MLP neurons of a small language model. Each row is named by its layer, matrix (up: input weights; down: output weights) and neuron, and shows model dimensions 16-143. Each number is 500 + 40 x the weight over its row's rms, rounded and kept within 0 to 999. Numbers have three digits each.
A block is one neuron, or neurons of one layer that tend to fire together. After each block is what it responds to, as a language model described it from the Wikipedia text at the highest values.

L6.up100:489557506538388486504506530442542446422516556486474497537446503460508509502464508559424548490521544562475568505506385437551592538487559483601496460476486529419469516482527486489516556497534580505484549503524501432505526494502503553493519510543531489490419557531476508475498529588548464468411498473502513477524468485536536501540463501507541594504488479517493524490463572447487516489472
L6.down100:598516446434524595540509496535507466505493436538512505540517484565516445527561480555540532390542526494525483598529472462477492482527503549449529578480467492481579521529460495524503478485513453421435527514479489486547470553487469537561496463548499532493503440501520497586498534535491473520500543462468547514523540458492514483563550555517481485475477481486566536461537492595582490469511
L6.up1216:498514538454505515476485517449625478459533514494491491533497522510479545535437509539521496531565498519510470467557472499482460557491559503581470533513483454513447526493485504515510509540567567446537444579537539440521521513594479508503581520495482386532468449473534532514519435485483521474448491512474512497488473527487502535498517453519537467488394496539499479518522600466461497488491
L6.down1216:608450442494409570490465549583474497411447448541499488523443477572552557514577470466469538424538520505467449476516545477459476526454488524490546415445460462474604455462533461491516456494487425457515486541537499521539514467462500410505486479528508531479559519510566383511524530488524489471481476507506510474505452511509492551579540572434483435451503484468442463534514493538536505580497
L6.up1534:518556504497491500438575458427551554516472554529481434488501481502494491392464477469500473509533486493545474506513505530502572491472538474501453515485537419578511485502448498520514480441508576404529455528500504526473510481539521507512526419514570449507433403497475534445511473465591477516485534438525505477437467398516574505462551495513514599400472490494491487486547531500510506551514
L6.down1534:468472447481439491511510464555488510459592438587461538456474464463480468462508514456484520497443457472532517443521535417544494474532447568557553416526407527499450529516577524521499485487482482502598473458536528462452457537453516532496497540580528507538462504458490448503552518563535515471500519491538503538537514587429520496477485495568482483525470527522466496442568468524518549489523
L6.up1539:506517462496521494474514488472505521464472476510374485482502529560468441453486498606472497448554461504518458482495508579534544553456509475533500457553509513457490537504528464538465504435571525482466479543417439425542507523462505557450509472501591532432455546431533466455567502509583556529421424488528439513502571450487492454513491490467555548388490485475519491481537561507511513558481
L6.down1539:534442472563512470419470531579502524514547478549536529584611500523477534458579566518502527479511572493520458536564515495499449476562490562482495580521474517474513572503475560434485515513557481506444489412528553500561531520539569502478559470517449526476487520469430484522491506492494530514487450470516531479380443475476539549522461493458451543541472475544501495549473485520452453504549
Acronym final pieces. Last piece of an acronym or abbreviated proper name, often used as a modifier before a noun, such as the period in U.S., ASEAN, IPO, UPMC.

L8.up1087:474546476518494534384559469438542500485560427496494478543493497453520399505499506543471468527500610445491481385555454527511495546499591507600525498438527414453456478499543491489500533486593481520517516512478580466538528522474473506617462499479423531472489527497478487493499509552560522569497447517524483469527477515520518475454434535525466489522434505498499451482500613470503480572482
L8.down1087:451543428518546486441520549512480465579525534447412445470550509426530514508533502499539482512526555517492476446528474505525562558526504541473517524507492502497525431541452508457475555455511482506479458498517512495494514537457508512544472523491517441483471459585495465492480519456477461515459439538529507556523448555487517486440535482551399509425406521573481485510488472546486540443502
L8.up1415:547517516488486439401535533483560514513524467477494559521503498433540534441504492578446440500483547485477491430496473523486585623570534545613527529517508475446480453471456531510538560445548517486533429511413551539534479417520557492519464473503438481494459528471457483520514541563518498473461397507472564473493541526498518495439562538459515417423525479512478512578549540562531456570519
L8.down1415:472535490462507548480460474472442490480487567536449498481488458508580537507518457506512568511455562590488498480467430502538473472532491469468426520504490488549421461474453496488485489512494478492499548533588511518493554500449416513535525516426517504548511495507539481468506474526494450533526498478450510523466515477513497542438466505535541507542401577541477495490493524574464535491534
L8.up1645:511508531496516495401475542480536581550582505489515444514463530404490494478433548463507498458471477506486435455574477507522494518486530526555505531486528458537489469561470545509420494483583515493551447517512574514466460436502505523529542555466541464503457462501495492487431497522523464498502445471491492469423525450452478495518493442502587529503481462517464518526493555497520485530479
L8.down1645:522490534501463580531500493503476523534514431505509516531461469469448473528439576585508551501513476485450490489500472519483551494486465524466558522487420534488482564511566450474505471539479486511480537513535487488535539495530553526519502492472491502534509527510532531507501501467528493543484501464509495498470490433443521504518464479441470516475471512538405459513528521514552469571465
L8.up1714:490521449513518489460494505419520525460565538475488514539545480442588469465470503489476482465477548530570425402537533496501540455480492449552524487484472472488421488485537473491496449502532477505488435477465552529498421552506536474524460561530457495559419387516475584528499572486550510461490425545482554442521506439491535517427471527481522466501493585508538488502551596466497478499561
L8.down1714:572563566539507511486474556543485457521510549511510435409506420453489487521435526516518507507496501529516494498493424500565510524507489465507445508488466523437538494544503473499495534557416500507469466491504440449405510514493392509513494575480521516447500544535490570544519482541531422535466539480511495481499424449521504555442443539507501527449521492557459454523540564507506488518503
Second piece of names. The second word piece of proper names, acronyms and places, right after a short first piece like U, Al, A or Gu (e.g. UC, Uzbekistan, Uganda); also dashes inside match scores such as 0–1.

L9.up1147:470519536468538477494529517466512421482456486468526468464498500447445540491526511529574460455458515435536498531523514483486445555461561471481475455519512567445440526498543482574511496502523513467450459482533539514486547553510441525458477486519455481497423443508438537456495455506471463487479445654548481454516506463471491534372559486484518526517486508494494481529501469502413449579475
L9.down1147:528492509517487448509446523538559517496536483497526505515488550562415517438471496483533493487499533451491479445500427555480464498475523544470509525494477514579488529463524523596457485470476465512464473504453451550505491484472439527421545498548486529513500551417467504510446523452498582462561522526512513497556500486565516511507474405553541455508482462491415527474469503501501558462396
Clause-final word endings. Last token of a noun or name that closes a clause, just before a period or comma, e.g. semi-finals, Olympics, operations.

L8.up580:498457493549465552491541476523527417530536484469505502516547524517498482458554416507501514549523468466500440507485544466544490565440492537517473517550504515446503510549550562578461502501513488539484437547472553477568450492567404459481439483511572484513437515519495594479534567490473505551475485471523510555508461500484543512441475524489521485530549484477480490487536502506470540485499
L8.down580:566479521506500495478518528494527460600490531500521516434446494505450513529495500555538522478484531472498523466563458510490441512562563476583492496518498481525533523473503544503505500393461479456517494490574503530495433545492524435508526483516504513518510503485481465476454511504455546477568559501479499504537581477559581509514547512516508616486458469534496467472479478463456496497440
L8.up951:500548470557479550466466500503544529490584529495454480479497514454557489519504569537548431507523594514455423499499475518490484554521494493498441514490516500548405478479493532480521537502535553536518524528547537517536512458526464476545548542481518448470465496504550533473526617437519488534467548473429523461395551498439508486447547548534478499448516496486520487568483483500509464459460
L8.down951:559402551492474551449465542524408486443479449481522456500433492485529449472601484545504558596498473510584544506522459453492507528514486541581547517512523457513521491352462477508544501480470546398506475492537561510470470480501512494433467442514529555497512550420516475507428404489513483503499484543524503444446511557517488547486554469445486469615438537497483470453506468519538488534508
L8.up1091:432434537474479514468555540536578518484484472483474424462514442481479484590462603515527425418511504492515462497502495502585499455493529489535514501496497575417505584498517458555464549527517480467479507502472517487527397415497508512559471567478534518486464502490529518454515513521506524562490472527460582491456533536519491495513541433521555471507486492509505573509436495444553453472477
L8.down1091:527501501548448437514490394457484494401486530519486469479510537444482492463426512514454538517564528427508446526477461492466494477430440480506499499451466479490458420527542487465467452553502526482427479553477444468482448442511540602531463531465529545488539523528526567512455525416543561439419570559438465466490443553525557493506587506447553480496497538527505503510565474516516514453450
L8.up1383:460457508519457534481529451517494514454519433548476456503523490497488482575561504489564500542535514535491511469447483514493481463453588554557548571553521507419508521461527516485529471579490530579461528553472508504547485541523515395439469547481449512477410449502543517542533509549486473519485488462499504481530577545472585527477563452535493511546511529473486521447491472479536563484413
L8.down1383:443482526530498439503553510544550463521579487563470480464485565491500512521501526517509404561568448516481505580506505439522411571528523567479466471542511571484444518592510495500528516452478474489540454509459464490429515447508460535534447495568472529532451498558500486515493563522465456552523504482520487511567497463503511565521532469571494461495638463509482510525562468579474508519513
Mid-word name fragments. Inner subword pieces completing a long, often foreign proper name or compound, e.g. Wissens-ch-aft, Stock-hol-m, Cunn-ing-ham, Wärtsil-ä.

L6.up662:526567499564551533506465585526481481455510475519488506487510471468514423464489513444523396544500509468564520495519452471512550506544532548503490471429495505471528496472516513493526406554513477536454521527522460507550486471502461454501512555497510496472512481570480532463538543452571413521402484495492477519476484506437564447538512570567517455538499498499495533552546607505434489560524
L6.down662:500468471386464516553432486512533545501572524477459476492412509507467490444507475452515496553460494519471527465494516496454541470538568466501494569549586448447462565457472546514568510496587454515534501435471486542501517476546511539507561515492465469515516486517552472492542561470509461519390500565450435485498575513493477447479482531568444474557523556464449546479478454546461453484531
L6.up1590:497466509550471502516490454457486470473541554478408477575511472487541446530445516442483448487514580489488501435560477535558519518484493481532448450510502532571529501368531571538542492554462520540520585472521497505520500514558555541547536562499469547487459580492504511493546550523510525549510504467497488469507431462554502444461515513522509468508520575578526452507504543535483489543505
L6.down1590:491531532443552560580503462442494500508425531543538535493442510460405468444497494518540508515543551504459501576530552497486504413511491495537478528497478479541464441525523461476518503458616494440446465505542487420584504568500477521483515478495477493484523470485501499473538484497494543471500495491488452490431514562513499546469500504521521495510436520463421537493515450505573535547530
L6.up1945:504516480515500454471494452518497575504535487553490541508498463528466475490495533431487490551512559516497373551496489504542500466539494516490503546526564526447546586437461455563512478516524480501505540501506518592490463480568550515474537579524451448513483490481538502450491527466514523534401568501483525492508466428439495508449515529589518523481497504488488439540504561477480558491625
L6.down1945:484460525460492555487440519559434479517518538531494568522517552559485463422481550479507475594457508444486530438488552470549496492572547431508549465483498472519525563489499495454543549507553445537488519487447470516513476434593488486438539481474530494482461420483553482544522561486463444481413518484507546471484491530489491453515565533567513513546498520448466464510551466437504521507513
L6.up1995:585527442558548461515476523510493505470517514510551430492419532501504437443478516472467508482573457527520498424500502506534510500479482505563482468493553447527464460442536516493551481526560464461441516535526484581485549541523431516539512516439451508481442516497464522481513562426584474493441491510509506450512467513496553522564472468533540462464509529487484442525428509540444523513568
L6.down1995:493496509442515534519553484545437487571491493410530492445534563572501421442473501515607449466462468526562543560495522514518486444534541534494542531525465528422509462473496466481504563475518540474536505477443576455486484452538509483514522495485539596521476477515487517477532485521493475564518536501548477540472518496507514555461460511518465520527526476464522504449535470468461446544438
Indefinite article after prepositions. Mostly the article a (also an, the) opening a noun phrase after a preposition or verb, e.g. in a press conference, had a population, on a loan.

L8.up622:492532428618494516495508500566563498508569546529468545519452519577512533425548516535510449516476521438466434525549464571495495543460490504509454467455531484522544570444474566508457544523508479542463530553460520547498519536506589443533535525439485401489559512491502510427497540484541475542523508472519461440444488492542565565462508463576491529526493550485546519497512426572456499513497
L8.down622:463526445489567505543509462546433460514535498499503578459441479489499495476472501524483464456561432484502524568490487521522531507511460531483500504524526483461478493521412531471520452570536469392509462530500466541596484541494541446488516489448497499502599504521468466482552552480472493448530482476452540420490530555542434490498525493544522469555507455488515469477539407472442457522449
L8.up753:467433460501441508482509506513518471462467549526519568550481573494444519533499484434528483427478533460543479520510488516534440538469484541541456448466568533498520510554447548518487583543500532473464544568471506516425547539517523480486523554532469447460498535574554491485483509497532537490456449506457580412467467494454520507484518481482543435532490499533496506441500543559470471498427
L8.down753:551490462463473530495496519493498488533574509537554491471471438489516439469514495561518504481528448523525391539568578464567565524501473472456539535552552556476492415539506503509467497516422507421498496509512512494525452499519403478510510472453571461442516546481529496523452502523546502443456514513480521533534459571536419499451391467566486507530523471492416442480573439520492472530475
L8.up1769:544540536494536570488472506465492576372515499515561483615477538518517518462572587493605514472525508534558438532531555433494547436530551525519473493585563537580547566518486502479485469535473502505450503493468515502596488436573495525447449515546504499450439557482505544447548501504483353476457540526524443507501472468439532495605491445579528523539530522553442456548570508499564466472542
L8.down1769:551526407556522495476500423553487494502508458533443488455428500558505497470465438423502496527532491567509464488468440537561463440515486499532500505526496453499499511540516514522440456549528474526454600476431495548458530463514498449508477490467524562430597428448550514507551540501600464568522497535437540474452540574543578514586489536528466417471555482441564516562519479523538468559547
L8.up2009:552531490525487511496535499494487568511559537557468544489516497526544426446546484559516430526529465396504439473442454534520478571442487457514525446416499504537571496405478551491451470540513515577419511487476548568495537544503524489530494553466470545528421452509536495416529522512526467553516490524516456521442524480523510557510464554555494508472458554521474439514534543493428461529594
L8.down2009:498521467409520532537440534592451457486581516464497511501437503461475503403476534502517450469490479524506591462479538517550495541519535480513484514522506465455465540503485540454498491475541459438434532506450518562547524499570521488448484531419482513494481452506498498502543517427479519496496506562492474431465598546515419497524578467551553474486447571451394468497493418511505491538542
Indefinite article after verbs. The article a (sometimes an, the, several) starting a predicate or object phrase after verbs like became, is, was, offers, as in became a Catholic.

L9.up625:518504468462428520481517451434514438480581498549438534526551553478461517507426547580515466466463534556539457463581468504544434522480572473574489467493544510464495517464437541503521524539536480454455455510498538462445536490543515486515518488571564520534480457509529490464490443531513497515420556523428505503488517518467569503536486452504505526433430498569538440542449507527453510485502
L9.down625:487511489534500487486445514479551530531478505491492507463546527519550530527490522515542549528549467484450414433516502443480459520577500515506425478541469492504565458505523552553537483583471411473471550520574535536491500468406595484549550479525566574472454507474521474517568514540471526433515517526507507441472488458427538494456483506485444446541546474509505534503526487514481418539462
Abbreviation letters and periods. Letters and periods that continue or end an abbreviation or acronym, above all U.S., plus others such as °F, UCLA, OCLC, BCE.

L6.up998:492502442490568478541497486544517397523481478432485467541488468501524526530426535534472513523463481494516502448505515489528503500515518455512517569541525520458488559519468469466465559489489509507516557531507536537536487535565495498388520447493509533524475488488524463452493528514531509527533515517563414433551528498503538504538564452522488575489522492510513520506529431533486436519508
L6.down998:451564449516507569506477481482484570511549466462491477475458503430503469453508600561484439544470447521573503408461483492506464572532515545446524488525417411548591524543489442538496480552492542458474465438585475499507504461499462518520519447541525519499486514518555519551505509487493509490521499495530483444551469502495584551448508484517535545480539452565464509517545542549551556568538
L6.up1213:521480544472476473507500506536558498530454454454474535479532515496506558540490516530511521532516484408415484493446526508503497509524541513481546545517523471444467469452533534526476486468566438556501490554482520415552484497563498466470477453544593454524481486453488480513479462537498530476500519430568551487515551547457521578492554506529496542479474503456563507488539500512495465499476
L6.down1213:592458504534512559459488453470471537468527473501492516502483495512514539497478480517490503516436456564528507503492492516599476491575520514487469529560503545497542524547531528505506529484450467484452432465496459466512525477495494506460462517436470551459450543493534533489593524483525464623464487573542530488466500477524467496543557490514518449536566478513562537587518519517468554523516
L6.up1455:463519487497548489478532533527467485506513534584503433507442511503472504483479478486553442512561489501494444507535442481540444531512532523528582492520553524454477551496533518508454484490542482551502560543482532468538549459486460411508541493593490509442467560477577496443537552515550519553517528466519478564412533567481605489593593455493466544497505446455528554505489492540467572455518
L6.down1455:555510516452543556500540536507529499545476454466453549493486488510586603476536541539497548497528447501463507480491580430567474525449517480456509503533504464453493493542572464422554534497511529442508452449469445461506562457504508535476556592505552438479529457511468470541419531473423510531526525420469526484423450475503491502472470498476526576501505493486480408552498448538501542490519
L6.up2041:549479539504534454478540462472529523508513536530521487488486534572432445532478517546549538552477530484443449396542490481492440474429515574485472482584503477507526539484441482476441505466569553541497469534523458513588508499495432440464466561496493466503524520523491511526467515501537481473495499460560446465522547492439527530616517435500495527536496451494529482570521523452515475522555
L6.down2041:521508444517443483497510515494466560559548414532514471518458455452450496444494496536543488525446496501514520474528514494592524555556567518481505512493428507461497515528468480540490473569452442548488456551493471533568499455488412481522470494508469479444491491509528454462493572504467518566515502480556513528467512490512436500521603540561501442492509393548499536516500441511533489496536
Rare word endings. Final word-piece that completes a rare, often foreign name or compound split into several tokens, such as Musikvere-in, Sheboy-gan, Lützelsch-w-ab. These often sit in tables or lists right before a comma or pipe.

L9.up1594:495510489585507495459532488401489510438529587497497458522514573524505494448552545480458429504511485420561563495450467491480513534497521496469546537479565513525545554443478470526544496500564492515521526553478468531463500513590480449536567602489472466516440471526442559422519519496578452577510511529490459477413516463476564540484516475499482495487487553509488433580539517508478460550538
L9.down1594:523555508451553538550412460524511426461533479482477541506480510519504507439508531549541446529552466444457579558508489513490552527525514418524487524494553434424496517478451479421518454484459491461424482473461497576508527533576481423445507541443464476536493456517542427464503518431483475561513522513525423425447563562519455488475554484504501507507469575495460547497506466502465454511480
Indefinite article "a". The article a or A opening a noun phrase, often after a preposition or at sentence start, e.g. "with a", "A clash", "by a judge".

L9.up1921:516512557469584426471562439479470533500527490488456429483487433544467510551436541474499447512483518439499412503537516497580452453540506573462554497435500493513492471549521562485479419583518460546465496534444488503484519527483460487539560522540505474519461486507524569495587560465546474517505488459539540506458491514458551504513561403484588499486515456461505543570503469517506542526504
L9.down1921:509501472492586467435485528508538513502522509513445428505457507542521516478448568429540508481492462471508503543525530486546492529497434470386530486581524501499525479488497526471531369507437514501490517528474547448538513452475456466497577562557517503435509494491390448517412561480484512497512526528515505471501456430460472557533570440524442517431531502427464453460552464431486442498532
Surname-internal word pieces. Middle and final word pieces inside multi-token surnames, mostly German or Central European ones, in lists, tables and citations, e.g. Schwart-z, Hanf-mann, Guggen-he-im.

L6.up787:537495523495533532485501559483450554484585535528566505487551465517511435442541553496458522477551498507546525530479522465524606497541510428485477492507539537548564481516483429582524478483528487544540468476461460581460501562510483492461424430522494490472385452515465534483534454536518516443475424522549516475516424491524528488420481466578542550488505527524511539536515601586546510491486
L6.down787:447476460455487517536489466552545499447453474460547517551593461464520524485488477564460405551501493419538560472531450513508470408457445528516505487478523517497527482512494469524436519515533426464521546551495454443453431481502453495391484407536560510546530548571426460514526557447483512510557461502489595473436492458563538530489479485492455501489454514535503531561525408495488454554455
L6.up906:460539546499479552455512493478498451462546469476525490470554473555473447501473466468533486422417495521530470417504542600524539531531511478495558516499534470493471479467510537506474433521504514459546487537545583558486542557550515551457427473515484507525455488443475532461525437511544518507473490503496545507470489506612489526517500455552416521455484513602524554563512488446477487491540
L6.down906:569499529554489483501523536489525518485484522467480541459497476514441564529574480470524484536540566554441561519513421508439503509598517499444432497424427514557520501449572546526581486460470481507560545491485536516483563493506510441489547499489504549533478573450483516494528479484533463444453521563514513511452408456533468555422463522529491449496569469476472517499523437543525578487421
L6.up1741:514515541587473492503470520467492456505566485494433473480457530477470466523438506469476451399520522448455472493559488554523567524501519450551524592516536502514492461428497500520541492500447538443512487516558478517477545480503536489498473493544500458485450474559520473500583478543554462473544495456576461445490463464520526471519510469535530516437498505521551505437539586478416479484500
L6.down1741:526507501485552453455589499527516470463505538510507556553553465529479614448591509501537462568497548500531562468527553424519493482532605586496522417447513494507524513555505449445495488528524434539451546473468530538528505486455487521427499476506560463494472494531490453503482523460437510573486515522481577540495465494533460492510509470530452536563452446524416426529487449469560525510453
L6.up1917:473537523443485531455544484522427547466509552501481554538461456434506460534539482441539475471515537388500462493491441505517547540525540498517480479450572503538533526483521426610452527495540495556523453497475551465486565492509512465464410493532483516438469465522523517476586510477474557577514479530512456514448490405574532548503554464477539544448482561505541478514467510487486556435534
L6.down1917:546453554516481432516558516452544449574473499542596497493549475447465514440416508517494493504483536448517577489565462502477505539527505574484492523408486584486458521535469518485510488549478444462466514542548458538572461466488495532533560500497498505509482540558458493501513489556420517455491486480517442512450547509406524487480516613519526441473487422437468540528542473525456429539441
Phrase-ending noun completions. Final word pieces that close a noun phrase just before punctuation, e.g. nominations, competitions, players, and "first … in history/since" phrases.

L8.up787:459468512514484565493478444494600481520464467450543474528477448504560430523480465555499432508395466498559498494553567449551483491562506538542472506538527490494499473494436542570473522526452532534522497585499490505492472561539514491542539502493480425432470439431453530508515437535520535525504475480490486542491444530574550512539500528575495502526516503497539529453465564504497492498532
L8.down787:494570504541468496525460419567414488555481538507521497521532500500438502535466539586514550527477489609492505473515436497409561489579460534485568463476482489556493436504476561516491518522502453424485485450436453560528543511481493548495435505463438505448486509482575529506479421489508504498552542545497498515450509514514504517429566485491485544522399428433528540552561465518584530496494
L8.up1684:529458532480535528477524565433546503508535475540500487476415459502522455549500479539496401397464509489603498518546531547550510526461524443529480521501486555551462539576547506540482562510560504536534503545546520563470498483526466472518490566537515451489417405439463447506541507543529459516502452461543520496521476521508495578458514473560448485476505489493535530407481528506447444496591
L8.down1684:448523559480574541482483518604470436537459524470531569552516503445463561508479543432492507510500522490529491509499431499466520509506568489527465475473461504501542437496446516487460523495472514540564490467405502408491469538513565520502500466522506546517501526495546468464495501522536553506478577447483532476532522404535469483521499526483460461547443459438447472466477504481480461527497
L8.up1904:524506502472494537499506515470546460537471551540402547507482489531541505480502513509499519464483521521407492521490448494456485582496483490561549573488552481585477470524411506483499511454486424556538452549438475499405498543532517554491478550505543514427420477481482591507554477523515542495562494445503431524518537462523490518508519530524523521561459533529497545411510535504439429627478
L8.down1904:605463496542541447482468544573483457520452462581504533551458482470512458482482475525509535499465545453371490497522523483507515479458506516483475576530493448472460491511577388467517502513440488510471554429437477463428490485464524526422494593474531489516501476559438465451436494504494472471523454485468498439453555445519501531500473474487515461493422527539550428517499462458496548567462
L8.up1920:490508527496426511470508470471514548542523464493505527448491471534512469528547554519457475367518526468500421478497473567470555525510608469535559507458473565478463583453449440500460519507554545477472508553484565510450524558521560483528453615493552511473443502513543548486510457539502449466521478456556566554483431469568524486498575498536435513500478407626499516481483507524477441567548
L8.down1920:393470551464563468494559564557477471479422491449492530498467524443507487535564493507527507488501513490500526545538515530503531520578479479532444487525463498477508496552443448524537592518530478559496448464475500475471497490488570506463547486558473557495470453549538491476481500460421522566504508436462492474436596390464496422530510518420561548540473514490440445542521575496439443499491
Noun endings before modifiers. Final word piece completing a noun, often plural, that is then followed by of, in, for, or a parenthesis, such as incid|ents, spe|akers, reas|ons, techni|ques.

L8.up1098:547553506490474523464476486480577468441456456483503510525570448571532542549484478460430445491481519515455442517509478449501407487576515506585511573516481502467498557498458523512514530501540536532484438531516521443484538469549549543489484456548501454538480567564468509428483522586517477537440514506509477594482495475585504466575544457542510552471450529497548488461480558485427527494508
L8.down1098:479517504585427475509536404518488507555478599479513527537534477556513416565490530524499509466511490556466494477481474551480571477456416499506479517477493512486498499446518511482510489470582517433523523495483481554529461545494548521443506490491428529531506506476508546534445467513515479509427543430552481452506536533495588566565473461462472484510481453468511552529462508539475465519437
L8.up1288:518504508519501535489503502547494460556452518443506512550451472505504506549466496439518460495441590550526510449540456490473497590566580529562548480519491540494561544433504541481456557489522556462496515462477559456456470525563513440492571567511537460503456440515480556446560445532557471488561508507471507513496498535472552583484479462506469572445517497546495445474496490433513487493528
L8.down1288:510503534525431494533558468531463449512506537453486502471509486494525573441533451571487475525471552435442553439582504533585466495471469516458470511576473488487454561615540561451475512497516501455471431535476477500417471505424441497544421428512470458504485462458451473481488525482500473450502516482477554506484502458533506533466541458537518512503503438540500482463479446529463551402519
L8.up1560:497534447443492463473438496512501433516486538469585454539466508559460481498498495521515488557552566524473475527502473497519415559506497577587512494534433586467434559493475476478541500598516508510468594513542499464490506458567515562481549531544480525552505475550515538438460513484481510554539524550475489534463462457508520452480537508499541492475461456509495499498470475457482481535516
L8.down1560:495497604583483511500501515529493492454500516484535492491502545539566555551555542481529486526500447546416467504456507502576467606463425556514449514540465490512477533526481566535558529482491492518513500539447475478524469523486558478575494518533467449505514513569530534519471474482483505523402569465479499423514511541506434391512414492526475479460460424503556462477493491472478475596463
L8.up1795:465523555477457505483467486501493485511463527522493505527513429508517547482475468528555393492415539505522466487527516505567464556546523520521487484513492504442438563466451524494449501553460474501506545466488573441483496498553566413535511502486530450483439454514517484477508448506447460515567558525524489476480462487481590485496598459495518500463458448511517534488479511498507499552422
L8.down1795:456508421489505511543536403502471510523594400513511473470554432440508549501460484459488512543482446539500538391456573485544475489477589527519470462503561501479436523559600441550449553516559542502497535460559536448494515419522517520533511438572525529493477517473483553552499516493529455533576538455552514530437514526527565549486475479501521471496572576531493443427610489459500566514463
Second piece after D. The word-piece right after a short opening fragment, mostly a capital D, as in D.C., Dubai, Dissenting, Djerv, Dimitrios.

L6.up698:564502492498484496460482524435542527525505535488523486505498458490527545464477463545458491532530508499471420574502478528485422552473544515564485541488487486524465559515492537483487522559429504471486572553530450482500539512540498504508536546508480522513461483536422486444464472484539517495457493456527504550468502487490563455556514496533468545429541452555540533520518559553502496575568
L6.down698:548429555516469476521506527503477564515433540447523452502513540505485533512526484557577534570489448477488522552494450444489514409463520504490455567472485573532516542496441582413446521512532504493470480469549510564487549504526512448464513442525472569468554488489528542456497452428474497500483478486474497554465498472540408583569507554477463565468489499462540540577479518513516513463543
L6.up739:548557469496428404464517535496487437551509524488497508477460498514496560435475460508482450562485574452455468590486404439479416539555523466498515487443539513576451492418478544532479524545519441509483480497501480526567525489572444530518531481499444471530488527552494523475491478580592450499538460453532483547444447466494530457464498474488454555404456460531502521479564522391499472471528
L6.down739:522524485509557590496513488582503576496584466432522464488502514515457401475485487442433518541574549526501470483467508473516495489468486473565447455499517472529477515483519520587531438457529509456460490496616451546498498577491445533584582521468482469482540541498506496543482484453551494522437538439472527504466484452480534494468483512565470526466504530537488517503502517519489446458509
L6.up1663:465461544437574515459529449421620421497457498555506468511556442486592536538506503519478469560514530479509501582471455494536478513542545506538451434514526401470432542545550526565470602505476554494450481563487524495549524582422539510499534499488511523536374511526526484388483463540548466504461489535484529553492522491552488519550453523550508561556497502504489481520465496494515537508596
L6.down1663:553528501495558517414507470599479511535569491514525528523483523572490430486519463464492549452557536425520557467541532547508508489424489504436456495541525517488583476471492497516503381488535512462472526461536449593488467489545458486534528497433484519530538461484548429593466478476572517436549596516419486554516526469518518490548525555466469449463510502513504492457566445465433490480426
L6.up1747:467502507437515482449492510529525492411562478429530434511517460527486473491510478549481523541463500549576457454485498589527509552539481507581466509440509506474442537486515439575570528478556562483536584526457498475473500580490489549552528513509532471522467436489477485508497504552507538470475553574533440476552515505571558514436439455588555548494522542505527566553582466457527515537513
L6.down1747:510474439538499477538479509505542485557458526443553432552488510436495509504531503461503523520442485538520436538478506425468423467568503461500571483543510510420492506460479491523507480543458471432390539530595515500450586506512512542499410444472487513418544481524477529515519482466464503509468479479483532518484500464496508478516489493353542461508497488476473491510487479510611541488517
Mid-word subword fragments. Short word-internal pieces following an initial letter or capital, mostly in names, such as D-enn-ison, F-az-ekas, Qu-ill-in, and in ordinary words such as fro-z-en.

L9.up1401:571530517478420454416530446486532509527446532576536492551512487542476488495505492526428508574516501497478479548487503510515422454514584479532428514500597503570519501490506573471506514535493515482466485548503477538493482502493573500506546437542470566523490441478528472500543473537566437550410463518517493568460503475480551510501473549492529520503468457560476465511508507447436469479537
L9.down1401:498509444500564459561556544530592418517504493488500480548540508548514523472466527539500452491457503514545432462529476493491504458447510512466564524472507571450536590565473546502430477530483544517445503539453491516482525515424473497510527489535525511539472479504451563544511428458478530510492512526511509494489428539525476483493490501447562436440561530485474575484483542524486499492473
Mid-word continuation fragments. Word-piece tokens inside a word split after its first piece, especially names and common words, such as Pref-on-taine, fe-ath-ers, comm-and, F-az-ekas.